{"n_layer": 15, "norm_place": "pre", "rope_base": 10000.0, "bias": "none", "init_std_qkv": 0.0133, "lr_head": 0.00312, "grad_clip": 2.0, "batch_tokens": [65536, 131072, 196608]}
MLP neurons of a small language model. Each row is named by its layer, matrix (gate and up: input weights) and neuron, and shows model dimensions 112-239. Each number is 500 + 40 x the weight over its row's rms, rounded and kept within 0 to 999. Numbers have three digits each. A neuron's up and down rows have the sign that makes its largest values positive.
Before each neuron's rows, "fires after" lists the tokens most often just before its 100 highest values on Wikipedia text that the model never trained on.

fires after: "\n", ")", "2", " |", " in"
L9.gate1936:471519577464537470513461453452441523546437547489431493496571514462497493515503551505532471552500463528542522553507535501517495495506470496574487475467481515519506472497486507485464429481431477446565505413504491448508490510489509492482493462585564502498473499545478457509542488581520485527422603467523425468480503495457500530493511455507430533563452488477508510548542411498510581542493
L9.up1936:458502522475470408507514457451520511551409497463476541488494505492525444473501483441483489457464511480536427494533461492498440496521534499496425512557531464545451499438434511491526465445516434527485501444533532496513426537388461485520533502448526588581491469519519416564532476496499521490498509515522436486378501463522514510542567446511521506513488491431475459459528507453508531515472

fires after: " ", " |", " (", "0", "%", "."
L9.gate742:436519493448475483486498518487468457482465465551488534441448555448483550549491505479498551525532511483412506474445436494511497461463478507547511492448464486536576473525465498570491480540477515526529490487487503487475461464453471422444484566485501514512511504443476520520571585464505494537503487585476466460523539433524510509512560458513557493551443551514489513510458561537514529506499
L9.up742:543489491454523583520543497473459521482500502480550530517462461482472460545510507584503578429431546556426502521556526454555525436492505462509495428480469527529454496540483555492543550486491529454446539479543531611470482540465526433521499503494563512471506557477473511527526445487496509518472453558480482480536549495562536576509439522562504506547531478576472513515431524460410486478538

fires after: ",", ".", " in", "1"
L9.gate1758:475611520534533586471472488505461486524523541491495508486377450453538502557442524497509505433559504375431451508502473442495485421521504508458531524485535471508468509508490519490480480547479546519430523507467485489509420503470476428470502540535511506514475482536539457530464493479488530467508472443478537530553504517459487502533516459498487516574508555532468482489453485474531512511503
L9.up1758:423557472536459506451464510523519504516468507487435512512508527571528458532520569480450473513550499531513503501433495556496609355547474575566515534516523525483500479507470563465499549466474563504515525583475484451545473517520470457498508577514482434506469460522545551559486510526563522434519511559542484445514540471458489541434495485507497574548505515519483538539499536542511494525533

fires after: " ", "3", "2", "4"
L11.gate1085:496507476547454447475471563502510565538527461547528470533438473440537469477482527542457501494509454568500472522550596412518507454394467517593510483521544469490451540497456503567515509508479566468465560557516456501596460578524479410491527500493534519477522482493520476445537479511482477570511507514491539462518523547507580498439458487500532536568464507442535539487556469478493495549453
L11.up1085:483522491534508520451507530450521545524466442484487468586443504478494451435468460495435469564565468539481471502522576443504525500543445449476465457590556509536483495485506462592529466490481490462542475536500492508599453476556493433550500521579497466497587459486433474395480458579519488574471541535430478485500496507498526490486501530430500507503491565454500514502525477507579524554463

fires after: "\n", " (", "-", " \"", "."
L9.gate2104:511505496467514486480554506459464529510546513475454472536424452524496521535539503407517535522421447459537496512508513557499562524509478427462580518558551503522545494543570456512497460514483479411447473500524547512471457529555458486548496454510541445525485539494495508488546524506490484504505518518449492469578506370495530500477508508489489500463573488539568495485537506533516504483550
L9.up2104:435483516483499532456497578443455468454480413522485483469520496507526469540474549438520520464561527480495479459483526425530434488483432492507469474425498474442525487535537520518487574468517528450435474523517524471569503539488502503466505532545451479487486463459493477465420498440569458496526501489544496481474423433488534508440485547466421501521531488496512488513488453498440475455420

fires after: "1", " ", "(", "."
L9.gate2366:458551516448546533542524518468499452497564511479464524531487505488467482422423454473544511495468516475512529506476494512399499614468499473518453487505469539513525470544442516479578480449508468473431529460537469531510470516518535471493533508550530434619473505543459473452493529569575499416432447419458505440535535511452482520421504561550478451558507481536501432520445613504510485511583
L9.up2366:523484477464482479493483494488550435512534415525453403512504571464502488534444458531474470521471462552571569465526516474479474529463442456499493441494420532514534484529494533508514516462541489456535496534549495423519490502544591466508450457550498506500515500551485546488454427470480474483477503460480518507455514474538554559483459495512566497520433566525505504561517530479515444536488

fires after: "\n", "7", "3", "6"
L9.gate1105:502533544573459498523508557494462569505526532528576519499522544430499486516524439527511540540475512499494479486496502464560490512500486552514521570529532489532530621468493521476470587505547529505492505536451488541447488541545555461484544456518547544478432503544581494575485542489485549390483528422625566448501462566517499542472540561475482481411463568451546511546509434457533455478528
L9.up1105:445510523483480496518496497509531504532524431492460513498552530435470535477509513492497481510434474482513507491469479501472565492506462466427529498554539492472540564509517471557489453443508468534505481534472538559515519527427523566495406518540505508485551485435518488523502466423477527492487464464493485509527460547540438452537505470508441458541518488505518565489511555479534532547528

fires after: ".", ",", " where"
L11.gate2332:429456487508556472479542460560526428473550530487505538455497505466463429396534475509522452425502541542513513485500527510507440490539545543579457468554419485473525570478499498469495516445488486508473498427468502514514524459510538498462497522529456443539530424461522479538496478427446480461490469500428455479493480535493523529456540560483492512582520489480469515461455491483439486496536
L11.up2332:486509488453432479444485459459473496535507489574510554559467455502535515447474534525450455474388454532510527533492461515474495524489450583460547512416492493526479522433442570471542539467470409464586462458511481417535464507536486501450520454531540390462508477575516535424527474523496520528470518470466499590496464457568492504429568445547474461545466471555534537537453404502502516499480

fires after: "5", "7", "2", "8", "6", "4"
L11.gate1415:516477452464495462417483471475459464456460517552591486486439511468468492531435462428491501483497411452490408509504490572569447539490507505502504524528512467480495550537507513530514494408545493443453551537568534509488485511504468524468478486464491448499493533399479454523435445558559589482516508504503565470442560550495505516510537428416528538520499546484592489489536490454567561513464
L11.up1415:525476511446558499527519482440455436475535563509549459520539456498537532580483456549509592483520497471500434454443494523563477529495535518459470459544460461571511451540527550502497526493448411525539479572572575518488533546503422545411484493507439513429497564518463565548532457468478518505547453545532488422450572503535489504538530461470537472479484486486535502509552530558541518508524

fires after: "\n"
L9.gate1112:474586481426437529538524590478464489419471491451545483446505463533444488512552484456514541449498462458456560543472519553488470500474485531462595468539473467566503481505520489513454466518503532490527550443516478517472557482580491516525483514472539531509434519497503467472541498444461533462487486535470551548428585492480409463515436478436519495492448582481449497514500542432517466530530
L9.up1112:552475552506534478551502491509520568538513514523493490479405527501501528473521520501620468473560482528474605411575532525522579535528461506491510529490536565483513558529542512461446523482553543583428571540545494558507450461544416473462465504504561505557531487427397550484498461442524498512438472464438401458494454557528491507468495490490499510537540525485532501461495495445505559433649

fires after: "0", "1", "9", "2", " the"
L11.gate408:504553384468508498518484421492519451472529496506410488492480563497548502464535463506518475538520547443549560462462487477529543501507489487469488563484435507520481546518464477508483397511504542484508506483415555431482511457513496565562446517466550466454558473529475499374459497474505565506441555519475535528499485440468450481483508524438447483463532486471559512475444514490473592479507
L11.up408:460469476445531440423427475504453515499485515431501512545474490491519583492471524538496600494484528534487568484569449519533540583471453464452465514466470505507414485445502505556538517479451469523499554527518507513508566442478552467518527553451512461453429481548489502497465446459563510524501484501510537528473546477503443508507530589485460577443527425515503445551520489441442573453466

fires after: " |", ".", "0"
L11.gate1847:485542448566599505498482484532488491456459556477528482469537468418520531343427480430504511534536517614505508500490471515482596548498433440531476523449501524456526562442435494448522520506490462463506480547514526526497430537488475523524439515471532533520446478556412516456518514559536441449428477459506443445515498506499467519508416408537549423484522518547456499459468569458554512456443
L11.up1847:509567480431498509438552484540444470483477572494466474518532538469509541475539495493477511539490452445495464466478497473518521481487493430552471526482625434553555410485524470501579496471534554467569467527519526506451493559478433439471502452524496411501473487470455479504510469426516534444483508536483453477449447540575547483456504433466407516539529577558520499498471562551485494535526

fires after: " ", ","
L9.gate1561:498588502474505483471584492515519477494509502474497388504475493560459493490494488425568495538524510534522520537514563477451535478497510473478515489559448515532477530460495576526457486527419489536500442572544488509517526503510547481500473496514505532524505513506522545549432437426548461476517475483433514544516478524463511496489480579454577501519494468475501412625502518484524513528518
L9.up1561:470464470464439491456514503491511569487496526564506455564456499526512505482459497465595423561567404415539561527513561450484552486469505470485546505510489514493500485438498508528544518519475489470487508606534492493532491453508526453555532525485501492505510452460460519488535497488559540459512535459457521427488455472447493559494489478493522501488581484456523558536500493498506515541477

fires after: " ", "\n", "W", "E"
L9.gate636:461507525522542498505502515533462558493525515604465576496507440437532479450484508572475471477448417551492473472504464475570466536464469473491619597463550491455493458528502577480538516509401386511515494507506541489479559548441442531502475490544501479484494484484496474511483498543499482492448551473535494494579553516485501578527507503427464489472518482541543496514523531529536491481506
L9.up636:439551514447437502540515527517495475480471565477494517465458483572512503472550480462440537495471498507500464476472438534526445431470483389479542522525475523429457567521529519461564530516483493492448508433493449445512457567432415506547467549550521504599438532551543512443406565501513465513491492490502437576453503539490517513508508530472541516513473454527503531564546540495480524563513

fires after: " ", "born", " April", "|", " age"
L9.gate716:463398472440459447592520555483537554491495562477457489401483484523493571509490460497503521503570546511539523519395497485542422500469475490486477524634447528484458511524495453550473529442516561453491523546494481489489493443516516451550490489465501491495528489502497452441558481434457475454462465416539539484452535494480543466487540476509639482515577508462446470531443474510511491578476
L9.up716:469482495450445508518505553498515482545484447519527514511576522526434516470515463450449465476504444495523473525552506499490529491532426537467580514474491485478502533488479491527479503457536506445524528537457468522606446472513535414550542505453507494498439485492443493487554408457534495429462443415479544489454514487408520484519535470599556484505531533493504522528508491527534447467474

fires after: " "
L11.gate2354:517509504537475484480434545466476535563425489495522496450484507452504517498524459506523583564583585534509473490494436546538519539459495522559523515508440476587497528551469488530483528482580472532393415537494489500517548502555531468564571506459531434501567490506577497430542512473460419433473617509533472531518535604533535469473489420472548459513537568511528484542461512448560509515486
L11.up2354:457494441477515523525440533501522499524509516551556493520458523542541452525525464530528515565478501518486527451497502529478446542440560533470532451560543493426528456533532542517522494482548567522478411502535514479537638538480504546522522527498513454498508496536432500477539539521514506419590503559493430459539410474549530434465497444455529508462544527470480498528497517447480471533504

fires after: "\n"
L9.gate125:495516574455494613462537376518510531466417485476577462506478491506567491466481537498460523497476497512507515476524505490522514521464494482500517356475498504542507506520569522503528435519553527509487543527464567526468394489548507565470543509476511475464429539527444481468570495503489440469523504551473459459487477508446417532494499513495501444469498497468501485467504468448496463483535
L9.up125:414492449504422505430511499481486549495540487476485496482496473505494532514524438542434452454530487461531521476400522571500498519497474519460452427493565472455477507506524537491464506529438456472459463580518469468517491551495481495521445527452473550524523503576533484544514507560522487492465594539464436474489541524553537517463479528458554528494579448515406485407507511504467442492446

fires after: " the", " and"
L11.gate1476:474454406479491501554573419466563491465485424483479536440520488522534544463567494473447553413428417532562515523456524505480498451483500510487506533441505476526515421451494551415532516459499493489504505506529413461585566439499479426550474482524511521400439536507488506549505476462465571467482527520381476496468476527502492440414494489556531435552551486534454432460410452446482561512465
L11.up1476:479538462450521489489479509549453492513481501407457545502485572507481495452510467518471545494469498490537482505597491471530483470465565426633439513446515435551511496448503587486522484507543483538496562472497492505555490453522518378472451520515504517429506504528560522535475551537437524492429495466505523540558468494513523418500499492526477524532498512531531363463448532560484485480445

fires after: " |", "é", " V", "'"
L9.gate1396:514481492534492476455460551516399493452527508489511559528450523566524494493505487472540459481421566480488503516540493526502480512465534484458499461536410502564448591460447600576461500547521502423597489506508440570505519530474498541514440439511475453526543515538484520492470482472478498493508487534528503524535455483526475510505570527458466496465498543502512522477519526567427523544507
L9.up1396:568458475492508536489478583498500512449532493515554474536435443522483528522501503521555513462525501439546490493435508502447456543444515461506509529497524557469441478521488495495475489510434491483520488507508498489463463454540428489503539437472555487511497568505449503521495544510478537535506488556507536638479562525464508497475471479490589537479501462551482467544514563456514514548453

fires after: "\n", " G", " J"
L9.gate1276:441511500478547436452545577477423478497537494477515558502453475549476480504441559508565494507495498469542517526431473521496478600479497490504507497497471466524453465450473547625494466537528543560501493453567567503494587491493539477500442523538488422513480462453468459455518500471585502492474425505463443441454444483474527511545582505477424502516561519453489535468457512466510511553435
L9.up1276:528420509530468512449545517494508473557488437463480494540528441461490517553564467477459521473577472515543437508488521447487510498475481458515548564424449400415543488422590479531515463521508537466485475546584453544521457540507533509497450492464567486513475508437502501450525493481569477466464491519509501510511461532457451485441491501578512498444503582502487522478508542515513492468587

fires after: "\n", " as"
L9.gate944:476542591537474542480541599398557489516557568588533486500531539484536566566469508512415498498484524468518582516467518477537437533506516504542520494526615510497529532548479454449509582465467512522452475558520532504575462478519546463508574483501476510448492484458493510441480479444544557493528517485537459526544484480416431524515472443459523544465469491524429432530480502537470491416483
L9.up944:491559550558503524526540487412455542455474482469485514520522487551471521522547485500468487551535448433591589479537466485519451546425514501597556568532412503486547553438502479506513582477516500477465610517551526426467542484496521473562517391488453425497452492521492493496479517429511498458479507499464547575487417462481503482522548436528447504505387470476529435542512501478560457461486

fires after: " ", ".", "9", ",", "5", "2"
L11.gate1109:492455476587452452453520471562492463523523510475493513431442481569524434570509525493510480473547514474496534548504498501529562544587439527539588455425516474516455473559493456527510538448468585510581464511452496460466445476564505441527488543521506501527488508498542494506509441475528525543513454523423488572449493403551513478457482530485429494537468577533543509564476506489448501466510
L11.up1109:557437446525560558489461531498500486536438560498467460504528511464484530505488550517511588483368557501446569499519488444529533510517443482510520577517491518479574523496493483456535508539524490563482522512499508551446460507451448517455517505535487518481475553432479537583480455467509478497594542556491473599538462515488508489539520507474549481450555502488486525531477513525463510514487

fires after: "3", "4", "2", "5", "8", "1"
L9.gate2087:526498553493512484490518478493511513472513509468414583550512467571544458466507474411471537472476483471442454597524540635532530481586565464473484514454523441509435389483454474532532451498561403529464462429524555467481431485580495566470522462451601535514458543390521522498478528519492425480509563488407518473510562529517464484518502437503497547445461466423523505459513501499479471462527
L9.up2087:501461456495463509578524532576511525542465552596466537475513408457482511557567445475495507512462502551471537540536601523510537577491474492507369468450524465510542537508504446529534479533500553504586556518497550526521511570519553461479490505518544540501518444542423518491486462460567467582495529566486500489482502519497436506491442500533423475559476514578489532501510467469501473483490

fires after: "1", " ", "2", " October"
L11.gate524:520489492484488485466513501374473602497478520439566507420501521452474498495512456524495528463482477496413531447454460406547462541535542542537552502523546459610453501518553491500512431547536470439559509443458494463441476396572489487489484498493536468454478536493489523481548446484452476525533538518544488419478530462517582494504531451524489501532540573525433475527546534531551490505455
L11.up524:460455505480536522467511438498472407492523592475446470513506476523488513465560482469458534503507425500411499463487497591536514494531437485563439496470546533473555513595579497525525407510479535513507504533509529512498465549507538418582441516494512457485509477591506557438445471479445509538502541556551509530480469507516481517545569523526539506440535491467486470483489490541486511510469

fires after: "\n", " in"
L9.gate877:372471422542500567508449552519505507432477561521475532480462487547468431491534449532617442516556529462521425543483485493523497531526513470496517568526488511556486552506488474519457485515400555480516503468448473444541483560561527437521479546520449548497403609544482525516483487472421470465537507454468473557515466530457491507486526521503515531473517448457525491523562542448497499477512
L9.up877:537519497548533508501524488501452502573489462544482427512485494533541551473562527520404529511524527507543511592488552523468499535510504516496493565585552553492446485532480552537474533528457524501470501537542530473527489456548506569562541497477446482472535456532451518468492501521463500477467474438507444532474464524483479581495470492496500487512538503503498615468560537512527519470467

fires after: " |", "\n", "urd", "7", " ", " USA"
L11.gate882:521536544539489459550533366498506509505447482508491545474543452499482583483508523437564436539546536399532482469498461472507492502562488546479464564549496530518523491458439451505539475495557511443486529474521487425487486495435444508492551476539505478502516440494505501530486460464509447444503495522527594482522586428549565535466552497543521501462463464426487497506569424422546576585489
L11.up882:449480453486546453528545403524526509553476514472492569495536511507488437474511494532501433490489426512453509538438498471496412507442461466502464545568440434500501487456500487473464513560533488474522467516495485452466492515456459499520508447479498544466597451484452465514522546500500471480512488504553592531492477471486497443435557525502500484559374477506512500503471511497479563483509

fires after: "\n", "."
L9.gate914:457511471505499486439547488504560464487466510484459545454551567488520485504441489488451527456507472484502485439555516505514500521552481486531542427488482522548472468544441570492490537479508486446539518470538582524417441494506508546493459512517537484542435481518481497553456473476501492464468540478501474522488446566496515566535483494531601501463592523534476582445587484456516396552487
L9.up914:540532544410508507521498559491549476482524535510406504466470510477557525455538418505524489498435516456415438507463487535496512519528503492505495476497481472650467527518534442521552524446540462462500481520481501518549536503480448454428428452557463494539477507482539467552510573538479449466415454517581501479488501541558533464546543441522508465511476498462465530503410429516542480551528

fires after: "2", "1"
L9.gate1922:464458516437575477493590450454427435515543546491484478537409511539501512528494531465521526472425519447511481511514495535491496414549506578488525501495455493579449555523471495489550494510476507494396507561495565541495521527491517455477508469540501529558566545526557503468505471559470466591506537437519506544506446487529470528474464494511461478539492567509486476486480507609496506537577
L9.up1922:567524414527524503475442472510422517526495402511474485560476494535518516469469528469488509453455516501525577489497546528518470473480548495477534525543440455444469513566526600531517484527528529453481455540459466488554518522483472498472491451489448564486510497468441423522548497503519443573477489436461536452491513456462551546449479526502521566493565463469520504515571583452502529491505

fires after: "1", "0", "3", "2", " |"
L9.gate1444:513490476564545480442492488494471571508524487502505525474548516514469505457506464531508431566394528509511477512470512511484462464472532489494456508498532442473455445548434470517477467533409496478492518422516483484487500448488487504435487439547471446530412521550481455535554471487548482420517558552480528408463484479486464541521470410508527475498476573473496540501500472511512461632432
L9.up1444:468488541546457452478502494619460475449497495518428469550465477523474497505546502549541537444469523515477568561513563548433468496454511471521438529500516523474501505504458566463475563525525526470509536573508493477470502560476450502504466505515519470535501536507538520536547489528486491441533502515527464613490527495509441477494456478513493495529515413517460472521452527514471472531555

fires after: " the", "-", "s", " at"
L11.gate925:567518586426432559445386510537547539535524508505575462468528516557456465441550511534528512480446542506496502464537477453516540556482480498504444570562511492428474523500473533550468460479446524449518526520551449534439463485444571437442559546554515463474525488522546434499472519493561507500620492527528506463508460432560465527542502534559480471520536528482475552505455414452498515563527
L11.up925:526515475447478499463547505507512474492503485501497507415482424475481488501518476420549546460514437521526548564514470511500453503444527525477475532550438449478567483501512528569571572474512522458430524457488527463529526448478505426505477514451518509453490531546483554558560556470511518468469414458540486543564467413509566502523534502531535508501506478504515493457556565642516510582486

fires after: " ", ".", ",", "1"
L11.gate165:480543523521555475481412481428510487473523537543526551509487478499489544515519441442506521449518539465540531497546389448436552497551502456486491458472519506530527501467441496511525473415481436438482576478440492532513476456431483443509548480524394545457542462523490526541525450427472502516486486516514452485448544492481575552477509629523419421605503562491482505467535443470515516524458
L11.up165:480495403471511513460421546444450455499437576527496518554500507509502505467523513583537521542469495536519519539555489487533490524539444536460485487556454443599503443533495469564494426434517472525564432451569499520503542469523519520493453425490520576441500449485453558473481476530493575501593440555488488450430508480474474507508462497497433491514473523445459501446496493462498491472426

fires after: " the"
L11.gate337:525548465538465498513497520515548505479463433536439513535504537444499506455445484444543486490464445429532535488493483469466532474464530544487511510461510569571633506501518562505549471495398499510485456508505476439428517494497469407560563512565471585491494483500523464487510482557493465476475444479478439508515501452520556456495531566522517529515457435479446523482492505509460499420516
L11.up337:477454469490496536467457518495497446496614469514512545538524500501541566544485530518526531541465428540520492497528469517469511494510534485483534487499436425558536507467506467472479546525481518474479574392492427512514538373558454489498527512503523521533490542441515516555471484506446521472483518530536513475590494550506548497525514509562516522554506462459447407570502534498545539556570

fires after: "1", "0", "2", "9", "8", "4"
L9.gate406:475511499492561467504542489511463522522508507466528457533506550458464407458429603467480469453448487563514520500519519511500461511535469432517532557520410423487492479475419470586507491535494445420541562531588509511450524498550506537403436470413590529519505478471548455497555444548473557559478488601527526467471530510459441522558515506564415546483532543461521586539443471536508545507490
L9.up406:470496420425562626476497475516494500458520544459525599554483485500573550502450496495462535429393442499509439475557499423484442530506504469516514523583537446523495562525514515534477476478501497484567508458498558457493544504499504535562539456433517482485440450444433477450553538461519516482436545475504474467472525542474486522549466506479491568438542451513476436528525485540428491521505

fires after: " ", " |", " (", "1", "\n"
L11.gate2329:496522474508456511490505492521520488464502485543590513494489464496506522510454506540498495486541568484525475598478382483528560424509487522584485494559455487522551446556477485471466530480494479397526489508576507554570493550593529496489527462510501486470473542496456454463447500513517449506465484407519531543492618538515509534502424521484507500576530480532506500502471574470532520502559
L11.up2329:447566495434619478518446484451522572541552531539505521548494529528483542553463603426457505513507459487523541526480506485527551471455475501540464465456439511541516534451495492531439489526459483458479525483527440442509560486486586509516454503433495531462427437481467530518473509467447437454500465487509507457516597527458509495495435531442478546494451498491500592500504515472494465527511

fires after: " "
L11.gate2365:489473515491470495506496476577504420413623406488534506517462485495489463529513479503499538489441580538550543541531560481503544541478403527521523484559540547563523513472486491494476546520485501578456513542457539460538474461427376525570507498493503477555489514517509522438412554455558480515524532525469527514489524443570465543515501495472532494536533504472452569536466582468505487486540
L11.up2365:476501486489464505466491496533583468531449468559511522526501555523413440504473526527480438488530565496498471553421539426476492534516495525481520514475520426452428442543554539512505509502512620478496470466477417474475539532431468494471445501536430469480561481502543468554583490472461436480436466519416464486574455502489561551486511424534520516496498512442503594497500396482502551431551

fires after: "\n", " is", "),", " a"
L9.gate169:509561473584502499533477522498498519500463450494490441429452509479462492470489483539486538439492519533454485532555473502526509498444502512518552612461531467461472553448483456553523491483524461507527515466443553498439471527479413472532524484458487478515491523546481492509460500536471412525492510522431459485426470405525497502499483490523502522457511517466576481477497460406501501465478
L9.up169:505487442454568557501499518449550525514554502525475457417527465545565489553556442501462494531446505458502494607476502447563528605557500480463584477490493487518572559459505533474473615529534533541502528403490485507496510523589471430498562542450426487487572472499495496483510511491495521480425465562536526509542485500560475479478518475488515597547552493548546531514491507442489465463499

fires after: " |", ";"
L9.gate1378:503512444520543545525549498446526491461549581529524468542479452489415508510497533435496553504558513449501448570522492543519491546483445482497519454466557524515545549446467437530555559415493553503513584439552562461512503511473485458526472444485464517497455508532433493435462507450470543410526503539531566495477563482545465485598475494493500505441553476524470487484485544487463495529503
L9.up1378:507571475524517503458559519507543478536462511496447488484486411548509475540505545482478464494547505473522485428514505470487473559557483541448452499491515538528556513553405523479526463510541463477549473506555483488512527522614458560522513420520559494458381549469521483511443502498536501508466409542479555584442529512552576539513440501467554462504531479499539497487503509501494492520501

fires after: " |", ";", "==="
L9.gate288:482462449510503463516495558408507497547539518541473522467428493489542480494449515439494455496506500411511516500505432504503527570518468458521491485505525540514518527498542489442484509533543495475516535496569473514586481524515471543457523507461495491460536496656524500550503549440523442486403499512472440561529516555477538522517504503542408524544459376512549480533498452471524446477467
L9.up288:482524499470468544439576505471441572422508562508449461430496491483468568443543487498521489441497485421516496476518547509538496486502473542462490455456526486443463517468448468484521545623426563510542495534470501495465542537506514504501517498497543485472496520454486501599425472483565474464536482568447463511503468501476525515522501444527531472495529405506515495512544483476435444480520

fires after: "1", " ", " during", " (", " end", " the"
L9.gate613:481487550510525485482495468508531482487484466551508462496462556550532509556482462541510517458528527474545457589472457516478488518450498435417435463491436549509487523495498540535483496526464470445474493535410451533520496546548489479400463506491516575493528558476503408471415454542502440515513526531482521410456508639528456478471512500456515479512467508482483560511500490460507510557478
L9.up613:532446459496396483540539449505501485425528490550519484527504508482523481535492503444537495515420523485535522520494515481564417529486530514528614437505491506573547471526487479546441444514527465475530496549503500498509456482496489545435478482541463491506550480526501410417522527432479507511470470495532468505508505561543523425565505514436504528471538529489488562476504510502489518537478

fires after: " ", " (", " with"
L9.gate1401:529509489580521488517604501400506534430496562511536564485442505441506463539525535474495449421490487515481543560505471502599533493532490501482532533495450514541484534581496427514493467605534477485525522507483478536515539427463516450503531400507568582497459476555523482541466506475439460493564479443538452489555482540462519510427495520525561464528516566444384566505491458566493574503488
L9.up1401:438457497496540491435466472503470492524530516501545522538587495454554536487502504467467520417544477475409464499478583454563545521476440510504451495502513489512497504489496480455560426505493523527536520541542502531460553462401492497503510482542493504458496510520527488517533443463488498486449502490466465463441532468442465482458491500527529471533503540605440467539468510554462523469481

fires after: " ", "–", " |", " a"
L9.gate1917:469452467493469465462438523490455494534534577495562480513447478521471498466476472551512513583509485453600497528466546492530451478560475516450503525499461478471492543550574485503507491565475529492505538460539435525487505515516456482482481534460469514581400472522534435489527457526508509481533502490520542509494451491600472498529492435487479489488513505460470517524541600446548507458483
L9.up1917:563525504490491541489487486468461541532486478497492450449450470502460465552482553495519516502507471535517521476507473476463464481465520396509499513583442466481515492513537488539443516496508562476507516563520535462516491444522531502412439485462523530527533539436495579567511546535545521479507514489531480445486555552532408471476475504595573510429473494474499486507467508522504440566422

fires after: "2", "3", "1", "4"
L9.gate263:545528451481493461434530469525471479486477512517500388435489445453458523521449514496487503441451496487543503426494528517508522551518470382513502526517507478531467429499579468549483485522556396435551538527509490499496518456590504502551497467513484482538450544546442467422550520519513481531498522509485424480524504529394532508474479486484460495539510527452591468476505555508532503512460
L9.up263:429544457580573505493524533517515528525556527533498548521458459463546418505588511522515549510495473487527439527521494526536513479572483517466528481486504524483423488464569512512497473576450497530499450482441477518554492490515417466527472449502467517493534585458447559491543531497471465460507481518479440494496491535479439550466535548576586517482506490428487584485487495513525486552467

fires after: " ", " (", "1"
L11.gate417:445484457474524470532536526510502481515539497510496515482515500509534440496469496452482483567463466423522509493522521518511471465484509498509515599494506446534516458519504510487485504532480502510432463455548526485475471464444471536500497496454525525491516534474518451489407484532420453509468516603452491478480540498562547555487434488490558433538495488503478542515572501459538518443475
L11.up417:475484464461428463452530468503466487465400453459479487516494452477489468508480492496475545528541504523518529566481518500467498527484472488476396514539481466486540533547497494502487524434505544463445489540510514473521467473511490522464501505477525538574526554475405519526539590493504479463533545496508582494435470499445525537497390458490519533511541487462540506406523494501449513487422

fires after: "\n", "2", "In"
L9.gate2080:482484479471485489578450529504477499534475541475531397460524459554507580533513545557516463507460445482525558496524489460475472480513423516463550456486517525517499577464507494458540474551522467556494531463419482485529446474572507510508590527530509473494477543511481478456534461571538512523472496527563524477458509540497568475488490464463441464484446515486572548544542503509458441531456
L9.up2080:515522464556555544367465453441498501494497544464445547522474444461605482488475487626507504510527469500489543514520523566480511522476418450576538516541466560485466491564520497486526563559448458507544469619459492503473540548468541503474576538569509610443503535576537497501454490468489482509506526522486529490521517445414475536487446524514605540524553518510436527489460467491471505511578

fires after: "′", "2", "4", "3", "0", "5"
L9.gate179:567537459463496469559519473490511563541440519531522535484482481430448525472396494487559551508496540490518509521540445532517547471488556449503527503570558471450404528542453515526472531471451441502435504542548488514449476521520542487485499429431565445463531594506550544481534502496536419466586482493501535454564497557480475513508417486529455470419548501435499559529492476489532498515490
L9.up179:452571487511479532516524519513496490441503535499502511466523496513491526541521506504488546527540497511500519484464502508458505501521500493473496507437514466563528514540583505508534534465469472466451426446546490476502517480525496512546463496479552554451434440449442538452494546519414567525437438535496480505556471472468461471533468483512534552460465505551418500521523477519535482441547